Weights of a small transformer language model.
Size: 13 layers, 4 heads of 128 (2 for keys and values).
Architecture: rotary positions, capped logits.
Training: a variant of Muon for these matrices, 7193 steps.
MLP neurons of a small language model. Each row is named by its layer, matrix (down: output weights) and neuron, and shows model dimensions 336-399. Each number is 200 + 20 x the weight over its row's rms, rounded and kept within 0 to 999. A neuron's up and down rows have the sign that makes its largest values positive.
After each neuron's rows, "fires before" lists the tokens most often just after its 100 highest values on Wikipedia text that the model never trained on. A number after a token or word is its count.

L5.down256,182,211,195,216,237,193,219,234,193,190,184,184,149,179,235,214,226,209,229,206,183,216,194,182,170,215,186,200,222,185,184,207,189,227,184,214,194,197,201,168,202,199,185,173,205,184,200,227,224,175,204,196,193,199,217,180,189,186,172,213,189,218,251,217
fires before: "\n" 30, "- " 11, "images " 8, ": " 5, "| " 4

L4.down137,215,195,213,195,186,226,207,219,209,171,165,191,214,200,203,183,180,187,193,173,203,253,224,201,203,176,166,187,185,210,204,205,198,209,231,202,212,191,209,218,200,205,206,212,195,197,216,246,212,213,210,194,203,149,230,197,194,192,201,179,166,213,225,214
fires before: "| " 45, "(" 14, "a " 4

L8.down108,203,187,177,204,237,204,222,190,216,207,220,174,224,193,209,182,206,197,212,208,158,173,187,188,185,226,222,178,201,184,195,199,212,193,164,230,201,203,198,208,149,228,203,197,214,207,240,171,233,190,206,164,192,215,200,206,207,213,187,216,192,213,193,175
fires before: "| " 51, "|" 15, "\n" 8, "|---|---|---|---|---|---|---|" 4

L4.down205,208,207,213,197,213,194,209,198,210,188,196,189,194,205,219,191,184,216,185,193,201,214,186,245,168,205,221,224,216,182,230,199,185,179,197,205,181,210,203,214,182,223,164,208,164,160,209,207,215,195,197,206,194,174,214,188,204,188,214,198,192,207,188,189
fires before: "|" 68, "| " 18

L4.down397,223,172,171,194,210,193,217,228,203,218,182,239,203,205,188,168,180,227,186,177,194,214,231,201,136,202,211,208,198,224,195,190,166,182,208,250,206,215,203,195,198,200,213,242,177,187,199,202,195,225,213,231,190,185,186,141,205,184,153,233,221,181,189,165
fires before: "| " 95

L4.down783,190,206,205,175,214,239,182,207,201,205,213,222,199,195,210,236,187,194,176,165,185,170,227,236,197,215,167,207,183,208,208,156,194,204,200,217,213,191,208,184,209,201,184,207,187,197,193,188,173,219,211,230,173,202,239,198,210,185,179,205,189,196,203,237
fires before: " " 23, "\n" 17, "Party " 7, "Yak" 4

L6.down541,219,174,234,221,181,216,189,178,215,194,185,206,221,199,199,203,193,220,208,196,222,168,193,239,219,179,216,213,172,164,196,219,218,173,202,215,180,210,150,184,215,218,197,186,197,178,230,220,188,230,188,209,218,210,218,209,206,186,194,180,222,209,193,205
fires before: "\n\n" 30, "s " 18, "t " 12, "in " 7, "." 4, ", " 4

L6.down703,205,191,180,207,208,236,163,206,211,183,188,190,191,187,194,202,223,177,210,199,176,199,197,224,145,197,179,188,165,241,212,195,195,192,196,210,235,200,231,196,214,215,200,175,216,193,190,235,178,191,204,186,197,187,193,199,212,173,193,188,222,206,197,230
fires before: " " 32, "+" 7, "0 " 7, "−" 5

L5.down263,191,181,207,212,198,198,186,166,207,186,197,199,205,181,170,166,173,191,180,162,156,168,195,226,232,198,179,182,190,196,167,191,150,185,179,209,192,187,196,184,181,221,182,177,200,177,151,208,224,174,212,226,172,207,234,192,142,216,210,218,191,217,189,215
fires before: "the " 23, "to " 11, "==" 9, "also" 6, "by " 5

L10.down392,169,202,183,185,169,196,188,233,215,191,185,233,163,198,210,221,227,193,213,227,202,197,190,215,175,183,202,195,197,226,233,207,211,195,194,206,175,187,184,209,195,205,227,199,216,171,189,195,189,232,198,186,180,214,173,196,194,176,203,242,216,211,201,215
fires before: "(" 72

L8.down581,211,213,196,239,179,216,186,175,188,233,207,188,206,205,218,185,181,162,210,215,189,210,213,192,229,220,196,217,178,210,203,201,225,210,200,238,225,260,174,218,191,186,242,178,185,216,207,180,196,202,187,209,231,209,200,194,161,194,191,170,219,161,193,205
fires before: ", " 39, ". " 18, ") " 10, "." 5, ": " 5

L10.down77,235,202,214,221,200,203,208,197,190,209,254,208,168,229,173,210,188,204,199,203,186,180,221,223,179,185,164,198,219,218,239,208,210,185,202,252,206,173,197,191,232,181,246,185,193,207,220,224,149,190,212,228,223,177,208,214,192,231,190,199,195,205,211,200
fires before: "in " 25, "==" 18, "on " 9, "at " 6, "\n" 6, "and " 6

L5.down14,184,215,211,241,213,196,195,239,181,200,147,203,194,218,196,177,197,233,211,186,201,197,198,206,242,229,189,211,245,201,209,213,222,196,195,173,204,206,199,224,202,204,237,160,164,229,228,187,199,205,200,206,214,202,191,232,200,201,189,170,210,207,198,175
fires before: ", " 18, "202" 15, "201" 15, "200" 7, "194" 5

L10.down480,163,210,190,193,202,206,229,207,201,177,163,211,181,235,215,192,224,204,207,185,162,203,211,176,178,206,200,214,181,204,214,203,200,189,224,214,201,205,191,199,217,178,186,187,201,207,192,200,181,215,207,196,193,206,205,195,148,221,211,220,165,217,204,171
fires before: "the " 60, "his " 4

L5.down417,197,208,199,230,197,244,165,205,209,173,153,205,187,190,210,181,187,203,203,232,203,206,237,152,192,219,185,190,214,179,180,193,202,196,219,172,183,197,133,209,258,178,232,202,220,213,193,185,209,231,189,230,194,178,204,209,180,223,186,193,199,217,229,185
fires before: "| " 94

L8.down488,216,205,235,192,168,229,201,203,212,155,178,196,196,204,229,210,196,189,205,192,197,149,197,182,232,202,251,200,235,201,214,228,174,191,211,221,254,201,192,225,194,244,160,207,232,212,218,180,170,202,224,229,223,195,158,203,148,177,217,205,183,183,200,200
fires before: "\n" 57, "\n\n" 35

L10.down637,216,215,187,175,224,180,211,212,173,215,178,235,187,209,202,143,233,179,210,193,180,211,218,171,222,185,220,211,187,220,169,196,219,224,225,201,231,210,183,225,183,185,205,193,193,162,193,189,204,216,190,190,217,200,198,194,213,205,174,226,174,202,225,190
fires before: "'" 75

L5.down326,185,174,206,192,222,226,173,236,199,180,170,171,179,175,210,227,227,195,214,186,222,176,233,169,212,174,175,198,207,217,204,196,176,208,205,214,195,183,188,226,197,202,208,201,243,170,185,216,195,183,188,192,180,169,167,209,196,206,203,222,228,185,184,194
fires before: "% " 22, ") " 22, "; " 5, "(" 5

L3.down48,193,189,202,201,178,199,250,188,174,209,215,205,185,188,185,179,207,197,191,210,211,190,219,181,205,172,207,240,224,181,185,189,183,181,199,187,195,176,193,181,215,175,188,206,198,170,213,204,231,195,186,211,206,190,208,245,180,194,212,188,155,207,197,190
fires before: "\n\n" 84, "- " 6, "\n" 6

L4.down352,200,192,204,200,146,210,234,169,222,186,177,210,168,196,229,195,201,202,201,182,197,199,216,225,225,205,200,179,207,167,180,226,201,215,157,202,211,188,243,196,158,227,191,206,192,210,207,203,201,226,202,208,182,218,196,202,176,212,211,209,204,185,184,181
fires before: "the " 36, "by " 14, "of " 9, "a " 4, "to " 4

L10.down116,199,230,180,190,174,193,222,230,199,186,218,178,190,217,213,205,198,180,238,185,232,217,163,196,230,180,201,188,207,207,161,204,192,210,191,213,208,205,186,226,142,192,174,191,211,162,214,229,220,236,210,223,202,195,195,223,208,188,209,199,176,194,197,204
fires before: "s " 46, "t " 12, "|---|---|---|" 6, "|---|---|---|---|---|" 5, "| " 4, "|---|---|---|---|" 4

L4.down385,199,187,214,200,147,190,166,174,184,227,202,198,214,201,215,200,213,185,211,215,217,224,248,187,230,213,221,190,213,220,174,188,205,202,163,173,225,201,234,173,173,179,183,211,222,185,204,217,247,230,208,209,192,179,198,220,185,200,185,170,200,198,195,186
fires before: "s " 92, "t " 4

L4.down692,180,184,258,217,196,229,209,200,186,189,191,204,171,200,195,209,201,218,227,173,171,176,204,197,241,209,156,216,175,205,219,216,186,166,217,195,184,217,211,215,221,207,167,179,165,212,235,189,219,211,203,198,194,203,264,174,193,187,178,218,188,199,201,196
fires before: ", " 23, "in " 12, ". " 11, "." 8, "and " 7, "of " 5

L3.down663,212,221,224,184,200,188,246,189,183,229,187,183,247,220,196,203,221,190,169,198,199,232,187,198,233,231,204,195,218,213,213,234,220,195,204,165,206,193,189,205,205,191,212,187,211,218,206,207,207,213,192,166,205,182,231,185,184,192,194,237,195,203,206,197
fires before: ", " 42, ". " 28, "." 12

L3.down739,191,212,208,216,199,161,171,178,211,182,205,183,207,211,179,211,214,190,178,186,183,228,217,177,213,182,188,183,221,199,205,228,210,218,188,177,208,193,203,194,172,193,171,195,229,190,210,198,185,207,195,219,216,146,202,236,156,195,189,198,187,199,181,201
fires before: "s " 94

L10.down238,201,195,212,207,191,223,200,198,192,189,174,201,168,201,230,188,189,219,195,213,177,217,229,219,224,167,173,185,156,216,193,231,196,205,207,217,141,242,180,215,233,228,178,217,211,191,232,224,241,235,220,211,195,205,183,186,222,183,194,202,242,194,141,191
fires before: "in " 39, "on " 18, "and " 6, "by " 5

L8.down886,180,222,204,224,202,181,225,205,204,199,191,220,220,156,167,153,197,217,211,186,193,191,225,199,236,178,202,195,210,177,168,225,201,188,200,221,190,240,201,217,224,143,181,206,194,210,178,188,226,189,148,199,175,176,182,219,195,210,184,224,198,164,148,169
fires before: "'" 46, "m " 4

L6.down984,200,200,200,212,186,171,176,202,203,184,192,172,211,221,222,209,169,173,195,186,193,218,259,205,219,196,197,192,213,234,201,215,192,223,193,203,211,172,191,211,203,182,224,205,207,206,192,200,164,218,198,178,215,202,213,192,174,200,173,201,188,213,213,213
fires before: ", " 25, "–" 20, "| " 14, ": " 7, "and " 5, "to " 4

L5.down759,215,174,169,163,255,170,201,155,210,246,199,227,173,205,203,178,214,213,177,202,197,191,182,199,217,200,205,212,192,226,189,184,219,224,221,219,192,159,190,200,214,215,191,205,194,209,205,163,209,197,209,199,239,235,209,230,204,214,225,211,169,224,216,201
fires before: "| " 33, "0 " 21, "1 " 7, "|" 6

L6.down455,218,189,189,205,236,243,203,213,225,241,237,163,191,197,220,220,211,212,189,242,205,177,219,211,209,192,204,202,201,205,205,227,141,209,218,191,205,192,226,176,182,223,185,186,203,213,195,220,226,208,201,214,214,194,208,216,221,198,205,188,202,179,223,191
fires before: "\n" 48, "\n\n" 26, "- " 6, "\n  " 4, "| " 4, "===" 4

L3.down238,184,219,202,181,229,220,199,207,214,215,170,182,221,217,223,178,200,214,212,199,191,196,168,158,188,197,210,223,194,179,190,174,215,150,197,222,184,232,220,190,229,182,187,189,193,167,220,177,161,158,214,179,201,250,219,215,206,153,231,197,202,196,224,162
fires before: "the " 47, "his " 6, "a " 4

L4.down824,183,197,212,186,215,170,182,193,207,234,220,221,206,226,218,189,189,198,254,168,209,228,203,178,173,162,181,226,201,172,177,222,168,226,207,207,224,176,163,208,199,184,204,204,194,202,208,211,193,156,223,204,206,216,192,226,200,186,225,236,186,204,164,203
fires before: "0 " 44, " " 9, "2 " 9

L3.down656,217,219,208,199,175,178,203,202,217,203,189,216,218,197,200,192,211,240,210,170,210,218,213,201,180,168,225,232,192,223,193,230,182,176,178,202,199,210,193,236,214,232,201,190,199,224,200,219,194,244,191,229,222,205,223,228,194,214,201,173,175,217,181,203
fires before: "s " 99

L5.down416,191,224,185,197,195,208,215,183,189,174,195,196,217,203,222,187,190,210,207,224,216,182,207,210,197,212,203,213,192,210,193,221,214,227,212,213,219,186,193,186,227,193,164,242,214,220,188,189,251,193,203,205,189,223,229,196,226,177,217,198,183,184,208,205
fires before: "as " 57, "." 10, "a " 5, "an " 4

L10.down53,192,199,189,202,224,169,217,203,225,192,235,158,211,183,189,215,209,203,211,183,200,200,223,182,215,163,224,238,209,222,238,181,197,214,217,197,223,183,213,177,178,200,209,208,205,207,202,193,180,186,233,192,233,213,206,156,191,175,204,207,223,212,220,212
fires before: "0" 23, "2" 14, "1" 10, "3 " 6, "4" 5, "0 " 5

L8.down997,235,195,216,205,211,213,192,198,224,191,207,191,152,208,198,190,185,199,196,181,191,167,180,188,210,170,199,182,166,201,162,207,181,188,195,177,222,223,209,206,212,202,206,217,226,208,176,204,197,184,205,210,183,201,169,205,178,178,214,162,194,181,216,253
fires before: "\n" 59, "\n\n" 22, "- " 4

L8.down296,213,189,178,185,236,199,233,199,160,198,204,196,191,213,192,174,200,168,209,199,188,193,200,175,207,214,221,192,200,226,175,185,204,215,200,205,210,193,200,203,201,214,230,229,190,228,229,181,187,238,215,226,198,163,207,204,227,207,189,212,183,203,218,214
fires before: "| " 99

L8.down319,185,209,181,181,155,218,232,221,175,198,260,185,215,187,203,183,186,187,201,227,228,179,213,189,172,229,224,175,208,190,225,218,206,235,175,210,201,181,184,194,170,198,182,171,190,212,191,215,211,220,208,201,192,200,222,216,233,199,203,187,190,171,236,202
fires before: "| " 95

L10.down43,219,202,192,193,177,149,206,199,216,247,206,186,210,210,198,177,212,205,206,192,190,226,202,194,221,208,193,220,195,179,214,205,210,212,208,179,192,183,194,234,180,183,205,200,206,216,183,213,173,197,194,142,203,186,225,160,211,195,179,211,225,213,189,195
fires before: "3" 28, "3 " 19, "4" 13, "2" 11, "7" 4

L5.down67,150,175,188,224,212,211,195,213,214,196,179,171,220,209,204,180,192,176,210,197,192,195,212,222,194,220,218,200,194,196,210,209,214,237,195,187,220,218,221,183,219,215,246,210,198,232,211,193,191,189,210,212,217,193,177,203,187,188,202,200,206,161,203,208
fires before: "| " 51, "|" 32

L5.down75,199,207,216,195,191,218,195,200,179,209,175,224,181,211,197,197,202,195,216,207,220,210,186,179,172,137,201,218,224,212,196,215,183,183,190,211,229,193,186,206,174,206,187,196,221,199,165,190,214,198,204,195,198,215,176,206,216,216,200,189,188,195,179,208
fires before: "s " 72, "t " 13

L3.down113,239,166,191,241,222,192,234,208,226,211,197,188,169,222,207,224,205,187,190,204,187,230,164,206,177,177,219,171,162,220,180,198,190,187,182,210,212,210,176,208,204,188,230,184,176,209,250,202,210,188,211,195,203,208,183,177,207,221,232,169,192,202,198,191
fires before: "| " 43, "million " 5, "|" 5

L4.down660,213,192,213,150,213,200,201,206,234,207,214,208,223,191,198,194,210,205,157,197,222,230,211,198,207,196,204,192,199,192,184,208,210,196,220,252,185,198,201,230,201,200,227,206,174,161,187,237,178,210,192,217,195,196,215,193,239,187,246,176,212,209,153,184
fires before: "| " 72

L5.down807,157,196,188,173,209,210,202,230,222,213,207,209,207,179,169,182,177,157,186,224,214,211,210,203,186,200,220,188,212,180,189,213,222,198,193,172,210,184,157,205,169,193,220,205,219,246,226,214,242,250,187,220,214,239,209,235,202,205,210,216,215,199,206,203
fires before: "| " 48, "is " 6

L10.down72,178,183,211,218,240,165,205,191,216,197,202,177,174,188,166,159,215,197,204,232,186,208,199,180,195,209,190,216,203,181,226,200,208,196,222,194,194,233,152,213,208,199,219,200,198,222,214,187,203,218,203,221,193,236,156,227,186,200,194,203,234,191,224,199
fires before: "- " 74, "| " 26

L5.down387,208,189,193,198,207,225,155,248,186,176,195,187,190,200,174,196,203,158,226,163,190,189,186,244,208,217,205,240,228,217,237,232,179,197,212,202,214,231,192,222,195,191,239,175,205,220,174,194,186,259,205,218,197,176,184,213,228,181,178,207,201,207,170,165
fires before: ", " 47, ". " 7, "–" 7, "by " 4, "202" 4

L6.down713,195,222,197,195,178,182,233,221,181,209,230,197,205,211,177,171,185,224,203,189,184,217,224,198,225,184,184,159,183,184,209,194,197,203,195,234,148,172,164,204,216,181,215,217,197,183,190,182,216,223,201,189,197,177,201,235,201,232,185,191,216,216,229,205
fires before: "s" 19, "the " 19, "s " 15, "of " 11, "th " 7

L8.down397,238,212,211,209,196,221,202,215,222,210,194,231,182,208,221,243,190,169,207,152,229,202,203,232,177,207,203,212,236,184,175,192,195,219,195,238,199,195,190,174,226,204,211,232,213,216,226,188,212,170,188,233,194,227,236,185,191,197,203,160,221,247,201,191
fires before: "| " 76

L3.down680,191,168,223,202,213,244,208,215,182,193,218,168,211,208,195,196,234,196,201,185,234,208,186,184,181,185,203,201,187,226,225,196,187,213,189,208,149,201,222,205,219,193,166,172,189,148,212,194,177,204,209,183,207,234,185,195,219,175,207,185,190,189,211,198
fires before: "N " 23, "W" 18, "W " 14, "E" 10, "E " 8

L6.down390,205,233,202,183,212,208,182,215,193,185,219,181,196,230,164,193,231,256,197,217,145,205,186,189,180,187,201,182,179,183,193,200,182,215,202,205,211,238,189,242,180,203,179,189,210,194,193,175,172,228,187,194,165,214,223,213,201,194,181,167,166,218,215,210
fires before: "| " 22, "\n" 19, "|---|---|---|---|---|---|" 12, "|---|---|---|---|---|" 11, "|---|---|---|---|---|---|---|" 7, "|---|---|---|---|" 7

L6.down300,192,207,213,212,194,199,202,167,188,209,209,192,172,180,207,166,191,198,198,221,198,172,194,197,173,161,190,200,215,206,216,192,181,209,193,229,191,215,174,196,194,176,213,204,167,194,212,173,185,186,207,245,201,203,191,179,204,216,181,207,221,184,181,179
fires before: "| " 60

L3.down387,227,197,182,201,158,189,241,182,206,160,201,195,205,218,204,212,179,178,220,197,153,200,226,201,220,211,209,211,185,166,198,213,183,221,195,209,196,201,199,215,224,176,227,203,171,215,210,154,170,206,202,188,204,217,218,193,141,220,193,216,187,189,210,185
fires before: "the " 48, ", " 5, "a " 4, "its " 4

L8.down457,193,189,212,211,209,195,194,201,186,193,210,199,191,191,197,202,191,217,177,237,193,223,215,219,180,217,196,166,218,219,202,198,172,205,237,193,178,201,163,205,192,184,197,206,201,216,195,198,186,199,180,172,193,228,171,199,220,207,184,190,187,182,220,201
fires before: "| " 37, ") " 17, ": " 5

L6.down623,212,179,187,202,183,180,178,209,222,178,219,197,221,197,195,207,205,182,189,184,236,222,202,183,208,193,203,191,199,233,194,228,171,212,237,199,220,148,188,208,191,169,205,216,198,194,218,199,220,189,227,209,202,192,202,233,230,232,179,163,159,192,150,202
fires before: "| " 32, "\"" 21, " " 4

L6.down543,165,173,200,184,170,189,184,213,206,199,231,213,180,224,208,187,186,226,235,212,191,214,231,195,192,191,207,192,192,203,168,198,147,185,226,224,182,229,170,200,236,189,203,198,197,229,212,212,195,213,167,236,203,196,224,162,173,214,206,221,198,188,211,216
fires before: "s " 94

L8.down244,197,201,216,188,235,193,220,199,199,214,203,202,206,211,155,188,178,209,201,180,217,187,190,255,214,189,208,208,212,160,208,228,203,198,219,199,200,205,171,193,225,192,204,179,226,224,165,173,200,204,206,222,181,201,212,200,254,181,190,208,181,185,210,200
fires before: "- " 29, "In " 11, "The " 11, "\n\n" 5, "\n" 4

L8.down1013,192,199,193,184,218,186,184,209,176,185,214,184,206,217,168,188,167,212,236,187,173,164,199,253,216,218,203,196,207,204,178,215,185,200,185,232,217,207,187,199,192,201,197,236,194,182,190,202,183,183,210,200,209,195,211,202,216,223,185,176,199,192,212,207
fires before: "- " 27, "==" 10, "== " 9, "| " 8, "The " 7

L8.down372,193,211,202,220,196,223,180,214,210,198,257,169,206,232,200,177,194,223,222,189,221,231,183,238,214,186,253,199,185,176,178,219,195,176,217,199,215,224,187,241,237,180,178,202,188,208,167,195,208,179,223,234,171,182,207,229,212,185,201,208,182,197,220,190
fires before: "| " 49, "- " 26

L4.down187,218,194,205,234,199,193,207,213,184,173,187,211,224,201,176,177,233,225,185,199,186,227,205,208,216,235,219,182,210,181,182,205,215,178,211,218,204,153,186,202,216,183,197,189,143,183,196,220,222,189,212,220,183,206,194,181,208,174,232,204,231,165,219,194
fires before: "|" 48, "the " 7, "2" 7, "| " 6, "3" 4

L6.down942,196,215,207,207,236,207,206,168,188,232,215,192,192,200,229,220,225,209,201,223,192,165,222,164,227,215,185,239,196,232,188,180,187,220,190,219,239,193,204,203,185,200,207,204,208,166,169,214,206,183,229,188,200,209,176,253,200,229,229,223,208,204,219,229
fires before: "\n" 51, "|---|---|---|---|---|---|---|" 5, "of " 4, "| " 4

L6.down616,186,203,180,213,176,164,195,189,201,184,191,188,220,205,201,194,231,201,175,201,194,239,196,189,182,169,172,190,205,213,222,224,218,224,180,176,193,182,190,200,181,181,180,208,218,205,211,178,178,187,179,226,184,239,213,213,210,192,219,221,192,188,184,186
fires before: "to " 51, "of " 15, "in " 6

L8.down508,186,169,188,218,200,214,210,172,193,172,216,179,233,191,244,198,160,211,202,224,188,167,237,220,246,189,199,234,195,196,222,216,213,195,218,239,193,218,202,202,249,178,187,185,227,175,213,174,206,202,209,209,220,224,198,203,186,222,199,185,205,225,245,191
fires before: ", " 26, ": " 18, ") " 12, "(" 7, "; " 6, "/" 5

L10.down646,178,213,197,177,223,198,212,201,176,170,179,203,197,174,178,225,196,240,209,221,185,218,179,180,160,199,192,219,181,187,193,231,193,184,174,161,258,204,199,208,235,181,201,226,204,162,186,178,208,168,192,215,202,206,201,224,152,190,192,177,175,185,207,206
fires before: "\n" 97

L3.down863,216,201,203,190,213,252,203,163,217,196,203,222,172,240,187,225,185,208,180,202,179,219,209,192,222,213,217,209,186,231,196,189,197,175,254,222,163,212,173,185,219,208,167,204,216,229,210,181,185,207,199,251,157,203,208,208,180,183,195,221,172,174,218,234
fires before: " " 21, "Party " 15, "No" 11, "Player " 4, "the " 4

L8.down609,204,202,207,213,185,192,177,197,200,228,181,167,165,182,180,186,204,164,208,181,222,204,191,240,227,185,186,203,217,192,194,179,189,227,196,172,215,208,223,201,207,202,231,212,221,230,203,187,195,186,214,234,257,199,165,192,173,175,190,184,191,186,197,173
fires before: ", " 20, "in " 13, ". " 11, "." 8, "to " 8, "at " 5

L6.down20,188,179,192,187,205,228,176,205,195,190,245,198,202,199,206,197,218,189,184,168,190,217,172,185,205,213,244,155,178,227,224,187,241,194,201,202,218,174,198,181,233,186,182,152,186,197,222,181,217,178,239,195,233,211,205,184,191,194,199,201,189,195,163,225
fires before: " " 18, "±% " 14, "0 " 11, "+" 6, "I " 5, "15" 4

L10.down203,216,200,174,181,182,237,182,231,192,135,187,233,179,195,192,182,211,178,200,184,188,250,151,235,189,236,201,204,200,196,211,233,187,203,164,195,182,161,216,214,199,202,191,204,204,194,220,192,198,165,237,198,212,170,196,187,207,216,185,160,175,242,188,197
fires before: ") " 22, ", " 15, ")" 10, ". " 10, "\n\n" 10, "." 8

L6.down202,212,179,198,210,259,196,178,222,175,174,223,198,190,199,202,172,203,197,216,199,215,172,201,191,187,192,191,208,192,199,208,176,177,231,178,196,217,215,202,211,194,213,173,235,168,235,181,233,187,171,181,197,204,193,225,210,149,211,178,193,155,168,173,216
fires before: "==" 40, "and " 11, "\n" 11, "career" 4

L6.down535,251,201,168,196,203,196,189,232,170,225,234,177,223,192,214,195,164,193,201,181,187,186,204,206,175,209,209,194,203,189,197,183,232,222,229,183,223,190,170,207,204,208,166,214,206,199,209,194,189,190,170,224,177,212,249,160,168,173,228,189,189,196,175,184
fires before: "| " 34, "0 " 20, "- " 14

L6.down1014,217,228,205,198,221,164,228,190,196,203,192,190,211,193,219,183,172,207,172,202,158,237,185,224,189,228,205,222,216,231,195,172,185,162,195,221,197,220,201,251,151,196,220,172,198,188,215,218,190,204,172,208,185,205,239,219,216,211,226,199,188,211,183,199
fires before: "to " 18, "| " 17, "and " 12, "–" 11, "s " 9

L10.down31,200,174,175,228,199,213,203,192,229,218,180,208,191,173,175,167,220,210,171,207,226,160,187,185,218,185,204,186,224,243,186,209,178,218,197,172,214,158,207,189,194,200,210,200,209,210,211,204,215,191,193,201,213,222,191,194,170,216,179,196,216,195,183,214
fires before: "| " 100

L10.down287,191,200,185,202,194,177,241,217,197,217,208,204,180,218,178,124,221,198,209,178,178,204,190,208,192,167,200,173,186,175,229,177,171,194,202,216,195,214,201,198,172,173,251,177,171,204,183,205,252,195,216,182,191,221,203,218,192,215,211,198,202,198,210,173
fires before: "s " 44, "t " 8, "the " 4, "s" 4

L3.down171,202,230,194,208,201,184,201,205,204,187,225,194,200,175,215,209,234,216,205,184,183,204,191,203,202,212,181,184,219,212,225,192,190,222,211,197,170,174,209,234,226,165,224,182,208,204,220,186,197,194,219,187,201,157,243,228,201,198,221,178,171,196,246,173
fires before: "==" 51, "===" 10, "of " 6

L8.down722,206,176,223,210,229,198,182,186,184,209,198,190,199,209,207,196,231,174,189,169,207,190,220,227,226,205,206,202,208,208,156,218,206,185,179,204,211,209,179,214,233,192,204,212,205,183,189,172,201,201,255,208,207,187,190,227,207,174,185,186,201,189,203,219
fires before: "| " 53, "- " 26

L3.down12,200,181,196,191,190,186,201,183,225,212,184,162,182,244,174,206,190,221,210,201,198,212,196,193,184,205,173,157,202,189,215,196,218,206,189,176,214,175,185,176,167,199,158,207,209,167,174,196,217,223,195,177,235,187,219,171,209,194,209,215,201,165,179,165
fires before: "in " 31, "on " 13, "to " 10, "by " 7, "and " 5

L5.down440,178,179,199,199,188,213,239,185,183,208,207,205,189,167,193,220,197,193,206,173,221,224,209,227,181,186,199,233,186,171,174,218,176,187,198,238,190,220,178,192,212,226,241,220,188,232,218,179,227,232,166,220,197,158,210,189,163,198,214,173,196,186,212,217
fires before: "\n" 40, "==" 13, "\n\n" 11, "." 7, "| " 5

L8.down503,201,206,224,171,195,223,194,193,235,202,243,210,200,207,180,202,189,203,198,193,198,207,244,193,191,172,188,195,266,199,211,217,166,195,228,213,166,226,213,198,225,200,222,224,181,218,216,213,201,232,232,188,183,206,177,209,208,190,184,219,193,187,218,201
fires before: "|" 43, "\n" 28, "| " 7, "- " 4

L5.down250,208,187,160,174,169,224,181,229,208,190,234,221,200,196,179,203,204,210,200,205,186,205,216,178,190,184,209,207,198,185,207,184,204,214,169,181,193,216,213,207,166,175,235,204,202,191,200,207,203,223,246,197,177,204,204,193,233,188,220,219,204,187,212,204
fires before: "| " 34, "\"" 10, "NED " 8

L4.down257,217,191,216,188,187,189,197,198,190,187,213,218,206,189,195,177,182,172,218,211,198,181,226,211,194,251,207,194,169,223,173,199,165,152,222,207,199,195,223,181,221,198,218,191,219,197,163,205,232,196,209,212,193,199,219,211,178,177,202,210,220,194,183,187
fires before: "in " 18, "by " 11, "to " 9, "on " 9, "at " 6

L10.down134,220,239,200,188,208,192,214,227,215,221,235,172,211,181,168,208,220,187,213,188,194,186,203,218,180,154,211,170,220,210,218,224,182,210,194,198,225,200,199,193,196,203,238,217,210,189,161,234,188,182,208,226,201,220,202,186,198,193,214,192,201,172,202,228
fires before: "\n" 99